Weights of a small transformer language model.
Size: 12 heads of 32, MLP 960 ReLU, 8.31M parameters.
Architecture: LayerNorm before each block, learned positions, biases, tied embeddings.
Training: 230M tokens, 7013 steps.
MLP neurons of a small language model. Each row is named by its layer, matrix (up: input weights) and neuron, and shows model dimensions 16-111. Each number is 500 + 25 x the weight over its row's rms, rounded and kept within 0 to 999. Numbers have three digits each.
After each neuron's rows, "fires on" lists the tokens most often at its 100 highest values on Wikipedia text that the model never trained on; "fires in" lists the words (lower case) most often at its 100 highest values on Wikipedia text that the model never trained on.

L8.up745:481486473504500490526546527495519467505487499480546525517484518546497517516496510514493498488505493478516489513508494515508497480521516534444489469527517534463498529498513534480522475496487490491453486470513503523487519506547517509515485493555461517466484450512520469530518533475493452496
fires on: "re", "m", "or", "ir", "ound", "y"
fires in: "there", "born", "them", "they"

L6.up682:528450486534454487524515511480503481517562448528524523504495512519515486534473527474524573476544467461488468517517502490518473496480509518523531513451482503478488487495504523488494473504504520527498505496506489539527522500517492523494482517504474523458492472513485478541499490503529451449
fires on: " of", " in", "ing", " at", " on", " to"
fires in: "of", "being", "at", "to", "in"

L8.up9:510500477531440458536540467511478500516528506465507501522472533530478501483500540564508519459513463469515507502495474485539517473495525501442487479491504511458511516495526537463508491505498465530454527471531447522478507470515537507495492495512466502488473468512506465521553548519458467500
fires on: "y", "re", "se", "ost", "ain", "ore"
fires in: "they", "there", "these", "many", "most", "any"

L8.up669:503513489497455469569536487510506519491541515487469530515473490523495511513471514506474547487484493465505529486506513532533517487527571518478493456495555520458516544503514558481480510531472476514484456479498496548475515520490474516524462479527464530489512464508498496483557517489488492506
fires on: "or", "re", "y", "r", "m"
fires in: "born", "there", "they", "them", "or"

L7.up131:524451466515486507501495525488525518516488505474534515519514542496510513534457480516513515498510508490543519466582504485541468507523534529457506500469470490554500478467505508491507445467471514528505526511510495494512494535487501513505477486536475527498489486503527479488501501479503485518
fires on: " of", "an", "gh", "n"
fires in: "of", "than", "born", "though"

L2.up648:524467486502541501514487490494513480486508507500474526535488534509513512476548481502550493504508501489492501545420444506514499530418488506507524502499530503519440490496506473474497505515499532486485489468519462481525501505464461524479499488501497510472512486507484517520460469536477515497
fires on: " pl"
fires in: "place", "played", "player", "play", "platform", "players"

L9.up180:504519539546520491514501476517505502488521470496530550485461532509474446472484514465528486526497525529545498493545532506539452504489467534503526500494477504523496451488484518481484566504545540468462444495490496479479474502484461501526502476507463488471481544522468467462505512529506528510
fires on: "as", "ent", "ver", "e"
fires in: "season", "several", "disease", "went", "team", "subsequently"

L7.up545:512530486510491498506494537496522513551516464457499508519552558498491487531488525501482533508540469460491489521502467463512492468471516532453549505525540524514530490517498524505453489476537489503492520475531528500481523504539494504528481535524521520467469476507472467512484544537503477467
fires on: " an", "c", " ex"
fires in: "an", "another", "any"

L6.up612:537457517503506501450469489507506477486491506495541515476480525534490489500507515518535541494532483507463536466530500472501457538533516506506524435522459502517506474463504469490507488484519472500443517514510506514518496517470513505524491503514490544468490503496519510494479489540491479504
fires on: " the", "The"
fires in: "the", "their"

L2.up769:482511520504471485510544487469525526508520494492497527510526488491540503441462486503529471468575480535495514501530491472507500527543477509512449527482503508542471452479489511502497518475524497435486525506515482525508466497516477510482491528532514497506496489505526465524471485505491479495
fires on: "'s"
fires in: "s"

L6.up255:523510523533472491503480513520457474501475455487504492486500503502505490475462480475496521496541504531512487529561537509484496518539497495517523537459454486507540492472505499473492494493563494496514494480508442505513485508526470464509471507506470498491499462509472488528546510501488546502
fires on: "o", "w"
fires in: "two", "who"

L8.up783:528529480492496487496519493465508511494550492527482501506500547502515508523471495509479510478471504524564528510511517494526507465497496501488482516491498532503475502448487506460465502499525480497518450476522479534525475517524465496493476497497499515544538534523505437429492492522527507509
fires on: "en", "is", "as", "c", "ran", "us"
fires in: "been", "because", "commission", "areas"

L8.up554:486495476546436466518499514494526536481513481497490492482495494534510522493487518517517505497503459526511507453537551501497484532516483521488441485513527511538461488519498466503526518513532445472495477476509498545449511508499518494482489533516449527522490464513492479497523469546479504487
fires on: "'s", "y", "ary", " his", "ly", "so"
fires in: "s", "his", "my", "primary", "also", "anniversary"

L8.up434:492505478462499477505460503514465522485483498492501502473472478471505478534507474535477459493508514513495514517498501494494447545479497524458451491526497513510471469457473481513557506492478503498524495501516480538506497525496473512506506505520520468490495491515530515510503527512483471486
fires on: " al", " he", " to", " h", " C"
fires in: "also", "to", "he", "had", "held"

L8.up759:548486499516480473515536430495467540500497484487473499470492533488439486492505472437558515479487479495461470475531527510512469507512501522547485453501484512522443484463515476504500471491529532501488473510527517569485513480534515517519466539529463492479511494505514483514553527513503490506
fires on: "ame", "ing", " as", "en", "e", "an"
fires in: "became", "being", "as", "been", "become", "began"

L6.up228:525554502533556482477520497530535514500501489471498495547530539472516508491459494554489487499509531511433481492514530485511544504473517510471506446529500509536451503535500483504483535482525490506467506537523498496487512503529523491512543487520555515491473495508483494512475500538473453484
fires on: " an"
fires in: "an", "any", "another", "anniversary", "announced"

L9.up765:507485540516485496447503518519522493440512478476481525531491537493484474506442530507501501495527531472491502526528503477519569492527524523509538474528467501545520487506512527519500538495523520530465504480527472534503510482498485487491501546542521543496473477512481482530510510535476472458
fires on: " an", "ep", "ent"
fires in: "an", "september", "any", "sentence"

L6.up90:538501484484463480525516514488494534479519490468463508474498524518518491499490481487504502472467488452535507487503515492523504508522511494472475547499499507506512499478523486486472456488462510533475513459535499500565518523494487529474474553530505519489486499501461508484479471493479511510
fires on: " at", " with", " for", " w"
fires in: "with", "at", "for", "from", "where"

L2.up153:477488481496494469524522560489491498461523448520518501502481506472505477498520465506531511484547482488477449513545539547522516517502536498492504475494543529485494509489545459497486493505535461479477515462489510525466475501528516501485509499526518481481498471512495490539554492571463506515
fires on: "so", "ame"
fires in: "also", "name", "became", "surname", "game", "same"

L2.up617:479518485519480476533488519485480518492528459528537505494470492462518503498486438519479498481532516500461452502520562506515520513487533516486486463498542523470462481540529473511496493502514491435488493509484496539498476505518528488474535508512528504512509479510506421466584495542496510553
fires on: "so", "ly"
fires in: "also"

L6.up656:498484493487465495480473469502497475500529453479480503492469461505529518498474489514563492476521494515466491451473480461496461527519522524521504481531479504523508485500502471480492478508543522452454547525511508506490476508492488505526435471491522513516511491492523478501526528522527480457
fires on: " the", "ly", "'s", "her", " his", "ish"
fires in: "the", "s", "her", "his"

L8.up290:551522504496443484500491498523499504487519519499555537524495508520509476495488538525532513476510493522529489499520486502486450479471482518496486523516507535469490495504548470475444502529491490436519477493486485474501498510487519480521472494485518475476505506509506472462491495515506470541
fires on: "her", " the", "h", "o", "en"
fires in: "other", "the", "two", "methionine", "others", "three"

L7.up257:512488531518515532492483466506491495486492521466526530519564545543498503565486475519524522504551514506470450485520505477491474504516536527521497422529481493537458456498500504498490513490569531495473498478517494507505519537485449503514486476539492483477508504506498492516496496482485474531
fires on: " the", " The"
fires in: "the", "they", "their"

L2.up379:499509507533515497500548496496554507497512496487498529521467506510506492476463478530516488473533507548518490493545446434497514533513483520498480468536507495532476465508490462515482505497540497423482541529508495532466462485492473503453507509523493518514510475508509470527450489547490471472
fires on: "'s", " his"
fires in: "s", "his"

L6.up887:543492516510481491470515439495521489485515466484490465478477517515490483550499458476505535504502523500463506500510524485512470500442533506488497484527518511506476489469505495513495493496525526554503449525509518557517517524510443508523535509494458498499478480510504507538469486492514523501
fires on: " as", " s", "c"
fires in: "as"

L7.up930:539499489516456497482490451476486556516508498470492501508464515551506473513430471484503503473474497540458501456541557509509520532504516509495524483486483515577503461505475505505499487482501515527507514514489502509517501500499478505517470493492469461496496485489457483475523469486518491483
fires on: " of", "ad", "gh", " with", "as"
fires in: "of", "had", "with", "through", "has"

L7.up550:539495545543494474503506527478478521487477498497519462482520512499501481463508510485558492490497492524485581494571505547489489526505518517500465485455462482502489524508471485480477499518528491503515485449534483491509548494466469515466559541544487479462470485526529497515512505517478516547
fires on: "av", "e", "ad", " be"
fires in: "have", "had", "been", "make"

L6.up943:528508493510545496488497482475478543501469480498526467533468574479526494491488558533481515487509503499462510478549530501500534494519531513498496534499482506542496503467530522476459519500511497476511458488504488518524486516533454516491470511507481493504494474504497465504530497472467511499
fires on: " H", "h", "is", " S"
fires in: "this", "however", "his"

L7.up528:572505485513488487489502527430484502493489481555523468503455513532477462522464487467514495488478512481495498509524508533497488532518517476491481521459495519505482497473502496497479504496439455494497430459510486525526535511499489508496520545570496482527477494511487494521513474533507465474
fires on: "is", "as", "os", "t", "im", " at"
fires in: "has", "joseph", "his", "this", "at"

L6.up587:534463515499497502492504505504492523509505475489483487532488545484507486518462564479497550485507484499445506462534520512494493500528516496492539504475498524527499477476519542511436496500511529458498528505511529485541490514509481516508441496501483511467522509505504435475478504525494493465
fires on: " The", " I", " T"
fires in: "the", "it", "they", "this"

L6.up192:490468466523526483455470480488494479479501507488531460501468470468448527503487524499516482487481499526523463465533493497490516521504532493516499578498479510516504454487545475502544446477488504476492480494485516513522494489468497518496549478476531486481497476515477526523441457436528532468
fires on: "if", " of"
fires in: "of", "california", "life", "different", "if", "qualification"

L7.up54:501536519555529502459479533483479473500512503481492512530508483464524464492466540516491527490434527512512519500511473536527473504559509526517495464527500540493511559460504532477460466519500527509501500525479513502474502510503460512544527489563470562484489486518486479513513522519505485467
fires on: "ir", "at", "r", "oc", "ac"
fires in: "first", "father", "third"

L8.up712:461530461498584499502479505519450501508492492504473469513499519495500528503493504491505520496509531535515475499494488475512536506494509491505478524530502526481522517504514455507513518542495458553509422460516531511499478517535476492531500444492531509486479489501520506518457485454499431551
fires on: "ag", "um", "ur", " A", "a", "p"
fires in: "league", "number", "church", "america", "each", "africa"

L9.up159:510540520520512498505517518528524477478501479482510478498472490482482512453470549483499536498422506518481517492519509520535531515533500522547494467530507512512475486516503491502471508470510534497465498531479522527453513509526442523517489463499462517497494515516484502447496483464484462448
fires on: "ir", "or", "r", "m"
fires in: "first", "information", "almost", "reform"

L8.up440:489496504505487491561529468465479550495536466464492543524466502501478524513488495459539518470553496545496488515540503467527439518480498508442494490481495528510508509509496513471490525490515501478517499525549482540559539545537485499449464515518491471508488478514503498518489512505523504489
fires on: " re", "en", "ing", "st", "e", " de"
fires in: "been", "being", "released", "become", "best"

L6.up314:551479530510501490494531463497522534500504457494527491513470531494490470513481529466489567470481493506499522505538511504507494496539505497500488550487510511538486530458520505472459463470523507449536484478529484544526485531485487480467435482553478468496494493513482452503517522524500537517
fires on: "o", "is", "he", "as"
fires in: "who", "this", "has", "the", "where"

L2.up122:488529525516530497473488475552487518501475536515495518497501541492457419503477496519518518503486507494488424517490490490495483540487503510497484450554475507496473512466534475482502503489494495475544483537504468526475479489526508491511523543531485477469516518504517515484503521578492446519
fires on: " he"
fires in: "he", "held", "head"

L7.up772:530461463507460496473551480441481518507524489491461485500532501553497470575490511502545455480473471518485520476493507512472474493470514507422467512504541539472547539521528495496491515487467509547538497494510497508511502518490509532460472531510548515488501461511504488530543525521522484525
fires on: "em", "art", "ong", "ub", "th"
fires in: "member", "members", "among", "part"

L7.up572:558502506565462504488525468474472536474512491465503527519503525561482473540452467527506512549506539492463483441509506484465491541497516504492526466539459517532476509476501486451469485505524505509453510465507517510504498528519461538532504477521502511465448495481497479509518522496482470488
fires on: " the", " The"
fires in: "the", "they"

L2.up192:462537504512497484522511497522471541502514544518519505491492527464489475503504446523469516478521557482506432537494544537486519554459508508481454477515484514467475498494541487494503482495493489487499468505483448541489495507515521492466539501552510495486522492506512479492506524584485491543
fires on: "so", " he"
fires in: "also", "he"

L7.up481:544522494554532520473488454507507494556561442500516477521491474505483487489474502495514527494478514511554454540453495506496477521536500487520459576495464526511504532464486480500515537463510474528465485506508506492521467503502500512496473471546505520502500514524497492528473491466518484513
fires on: "t", "n", "it"
fires in: "other", "john", "left", "white", "wrote"

L7.up796:527515547503497510482523520496510552512480522543504542515447518516512497498455479485493513464487507493461520466555506490520547500491519506541500510487507508506532519500517513495504509463498501514533471492506460509478477504501484519494435554494480476490536481510489439473521485476513493517
fires on: "is", "am", "an", "al", "ill"
fires in: "this", "team", "than", "half"

L9.up327:503512453494478481497487493515464508527482477493495511494514524520490492550466446523489534457488476497515495485487470527509513482505487534546472516506518493510506466482507479473475467517505544505478549466533491511550479493533491516531526507499530508496556460509510558541511482458518537464
fires on: " with", " from", " at", "gh", " for", "i"
fires in: "with", "from", "at", "for"

L6.up412:489469525518516514453519517532529519524503513491511539541464497511523490478459477483484514489506534545495489462563462483521542500525469491527469529513468481547493446501479483494462524487491530474486500548497519501503450504486489519467493519495468488500512500500499466468507454490490533526
fires on: "en", "r", "ar", "gh", "'s", "e"
fires in: "between", "through", "s", "three", "than", "though"

L7.up650:501526454528468487507534459503485518509527477453476467509482487516467493513473495569492493498505526484510490484484523495458482518475529494469454506531507499458482515479498490471480493510552484544507495525521511547499464511481524501486500503514460500511472511507497485531548542503487496486
fires on: "m", "b", "and", "ich", "art", "or"
fires in: "members", "commander", "michael", "command", "commission", "common"

L8.up406:523492498542518490515502510510494530485486511521518518496530514493484524508532513493551518505523485480509545546498521450509476487491484517502462472480533527498479489478481505510511444469514467494491535461510474545534477526510484523487497498515501539487453516522494483545486509511490480480
fires on: " be", "ce", "er", "re", "se", "ue"
fires in: "been", "received", "be", "created", "receive", "subsequently"

L6.up585:504520559513487512531487472498471477494500544507505533538539528528544454488486501487517534493535509518512455479539485470515529484479483486507563510496477513496521496512499529477483492504577524479496518510507471486548477486492504515532515472486480480496505486517467490505492476536465504492
fires on: "o", "w", " o", "our"
fires in: "two", "tour"

L8.up813:516527460500467479477555470453488540473537504459479506514501505494503516496486531483482466485469438555475542512519551480487480478496483512466514501484492483492494505492508552506487513541526513518519476480550524508509522515489481518502456506497517510534506527505487446563519509529519501529
fires on: "en", "c", "g"
fires in: "been", "became", "because", "general", "become", "began"

L7.up10:511520470527536480445484548503493480490502508487499494531510482495507522497491514515552540516509480471426512513458503491504502510502505520502460480491465521494446515469508499490503464493503498480477506481504508490505518497492524516521542500534525531466477485510489472568493470534476400493
fires on: "u", "ch", "ov", "e", "ly", "ap"
fires in: "july", "march", "november", "june", "december", "may"

L6.up929:499510478533473476492444490497496482444518541458522503516521503486464488501496502496556471473568513508490478508460535469509499539467527505483481464484503535497450448529454529517496546485522498530494531490530544551540512510481483521488472502503531464505496518504503511507484506536520466450
fires on: " is", " are", " be", " was", " were"
fires in: "is", "are", "area", "was", "were", "before"

L6.up630:542522468525513500502524497455496503531509484509541463499514588480507473536489516500472573467511513504469493541494540507518507514505496500494485530516498506518499484477538518489480521505439507490463482491519488532527504532504448527524473542549459517503500471514483473506553487481488470530
fires on: "is", "s"
fires in: "this", "its", "his"

L7.up466:552493525524491503486515482507466504491488513497532466519499564515492473527462544503444566484529490483486476482572521486510511517548519500499458480502463508525505470456534518458441485507455504489506500507521471540516480512490500521504453537544471470486528490500483483465532484515485488469
fires on: " I", "o", "he", "is", " F"
fires in: "who", "it", "this", "its", "where"

L8.up176:504447523523547477473495502531454442442532467492500476523497526498495502571497475543519516535489520441495504476487482487506535517488518526483560491496464533513458495487487500482492505533472475533467519482481499492543506471533525498520562500514509518487511495504528462514511529523449450519
fires on: "ber", "ch", "u", "ov", "il", "ust"
fires in: "september", "march", "november", "january", "april", "july"

L9.up302:519510493551508482505494514524503486478486454473513479496514526484519474520543487480565527541527531528509459530523495475503526527498523491479454463513510509551457451470499504524452503510484493492432488494526508563499522544493466503507515549512498484481478494510527505509467498545535522511
fires on: " was", " is", " be", " were"
fires in: "was", "is", "were"

L7.up322:498524512513512510528446460474483494467494470467527500481495533478539482511478428530551519482510504517484463512532524449462515550518486498453479431535481519529466488525520496504505508469507495483498511521532501529515525524481519505487479531513500495516536486502487501542482534529483474482
fires on: " he", " were", " is", " are", " re", " was"
fires in: "he", "were", "are", "is", "was", "which"

L8.up33:545526462548547507471518478524494546484477513519520497522498535517464458499478551450468519497520505495487451517529508471477543548530454509513466532536495521506509511485514497499461528490501493453505474470536502495480520481505488523489488517557460506471519481492486440463483528505500507540
fires on: "is", "he", " He", "i", "at"
fires in: "this", "he", "where", "when", "while", "that"

L7.up46:519511476485487465511494463511472516464466446512538498499516535520526458546462482473504530481475531515566479506543452512520522526465465492460471529520507512527501476511523527494504529494490451539534480487517472509505479499464524467477491484519525491481498502518519494508469495516552504520
fires on: "re", "is", "ou", "av", " w"
fires in: "this", "where", "three", "have", "though", "house"

L7.up207:536493485513515475496499491487501475497479459510557476492453531503495515507480499489518532506501469464533516526480507458531511538503469493534467499498512500516505508498521490521508511473497482529493485481514505559484475486507518515515461520551523486477477528521473457478497519502526455527
fires on: "is", "ich", "e", "es", "ic"
fires in: "this", "which", "one", "his"

L2.up477:537522508497496456505537508516480529507516432503485478509501538514530477482480503483495550494474477485415498491488481467524465499531510504509517544481511495516512490418469466480546486483516519496482503499482473489541479489494480513482474520502522464443517491506520521555471504491500472488
fires on: " at"
fires in: "at"

L8.up683:509461508518479480510469484525490513509527476488538491504508520559520474548473516499505510500504550515507497474513508510525515500541523518441482497510504490500525466506522552460497564487455481529489471461539463577532510509469460461509521494499483508547483496522456510467476494506519549449
fires on: "gh", "re", "se", "s"
fires in: "where", "house", "through", "though", "thought"

L7.up241:528512509534469488515577490535487475507509475519503481479490503506470477479488522517492501493505490508567484506513496510501471517517497497485470521461489516493473469496507533480458501490484500503474473480500563545451432509546492502523500477518490487505503534515470482485543498490527464509
fires on: "o", "is", "ic", "ge", "e"
fires in: "who", "this", "office", "finished"

L6.up706:512445523482527482475516439512480551504495482476546494513468527484501485481483528529487504505507515505481512505522482491514539492555524486468469550489447506538479499461480498480527534486474511470515514517527495477535453507534481507503462479512482473500518535508527459505489485476524508513
fires on: " I", "is", "en", "it"
fires in: "it", "this", "between", "white", "its"

L6.up233:510487546535483523495484490511484504473490536506525533531513534498532454524485467497524515482493534530495503462568451493526520508494512513553529523494496517492512481496514485498504493493528521484537498515479486485517497483465523508480422518529465462492505470520476500485489482485456512526
fires on: "o", "am", "al", "est"
fires in: "two", "team", "total", "teams"

L7.up425:519498526511515496486545464497471500547519491474480474515509513514472499502464529545461515494512517486534521515489487535492542532494513465516458532491449510516469548447526481469482491517443510518448499500540476522523507512511487531493511505546484536536474486515479510543455475479464499502
fires on: "n", "in", "i", "it", "v"
fires in: "john", "while", "when", "win", "william", "white"

L9.up458:531536515495504507473528459531485480527524481432504529504474497520454467484476455518492476496496460508523517458494499472509515519492483551506510492530447505463493477478469469496539517442520535489491501459507476495529500481487513543494526564519523460471538485506508538503498513533523477527
fires on: " at", " of", "et", " h", " to", "f"
fires in: "at", "of", "to", "hold"

L9.up70:484520476515546497466497481496474484481479473478518479519516505493509499499500509568530518493472555472530472516500477503496501498501467520506525507517478511516417444482522486468484483486487463477476456469485505533524457507564496496535502509540505512476513513517510451518489472489546442480
fires on: "ary", "er", "un", "ly", "ov", "ber"
fires in: "january", "july", "june", "november", "october"

L6.up384:557509475497523464495577507486480546486473477514520480485484502512452512479459485471526500508505489528525493496521550523509484508515506507530515502490456497547475499524508473481520509495517514539541505437499509528503491532497428497471518496562459491471491478504486500501511480476491540496
fires on: "ad", "as", "av", "e"
fires in: "had", "has", "have"

L6.up809:505447507501500510482572497488516531515506477522523499513529560503475493518468524494538527449560510513506495450479486476517532481485511514509486477506493508480474455513554516489483503506494491473510526516533522529467499524481435511493468485534455492507506458515511446481456469480519499535
fires on: "ist", " the", "i", "se", "'s", "o"
fires in: "history", "while", "the", "s", "house", "who"

L6.up177:500493489501479501532528517507543474491551447488547469519454519502514506504497505565507492482523496488523508479492517475531501530488499506488481531494490502476525509497535502475489489550498493497471498484521468533443537487534509477491507505536528510478471494519459461529471467492506480498
fires on: "ic", "ric", "se", "ain"
fires in: "house", "african", "africa", "saint", "america"

L2.up409:548520500553504488458489513521513482474484480473553469499509525480491524512474517501489545478482506482472510486533515470489479507537530503502524434523481500535530491508496476515465554484539477497471502523515544527502523504505487485544469469506568531511506484504498495514444489534474466486
fires on: " The", "The", " an"
fires in: "the", "they"

L7.up7:524446460508491471501510513454477495503527499491487511510539493557467493509473487497529487448457527512462498481535507468520492537484519495500474489496477496458500541483519528494500529507459483482497538506547495527511503496512506518474499496440504508513499504515462490530523544505460461470
fires on: "em", "ed", " com"
fires in: "member", "members", "media", "medical", "complete", "based"

L8.up452:508495493519534526468528503505520519507497521468484533515502539499541466522474491535470502526577500493477466496501473519498437494535535538468512540528470530539492472473517462505517491471453476523477522461512530457521492523499495505513495520533544511479454498485523510490461482492484483503
fires on: " in", " an", " con", " p", " In"
fires in: "in", "an"

L9.up105:488485461493538471496514453497482538525522496484493528494482502499455518471480460539568493533512521524501530511502481503518494501510523502518498511532497509542478442503557483502481529482485493463493516520478480514544451555503429505517530512518494461480502507518492495517486515454484504462
fires on: "ed", " St", "ent", "ing"
fires in: "states", "united", "received", "succeeded", "limited"

L9.up555:522504491505479516489510442491471486524537500490484530539473487501480471510496524539453507478534485494468506507513486511513510498534519485486472472484524535554485521466512512464471477482421491531452529470540479528548489510475483523506504504480567501507522494495475523498460478491496484478
fires on: "n", " in", " In", "s"
fires in: "in"

L9.up920:486530509498530478482553499517520484530499499503491520499446501467519488479458530498514512527450524493501508511490471476490498534475522504538542548496485511528476471502500436465497536484500484501459467484499523475484441519522507535554491480481481524491478496515537461441475508472506467562
fires on: "as", "ag", " P", "p"
fires in: "league", "season", "disease"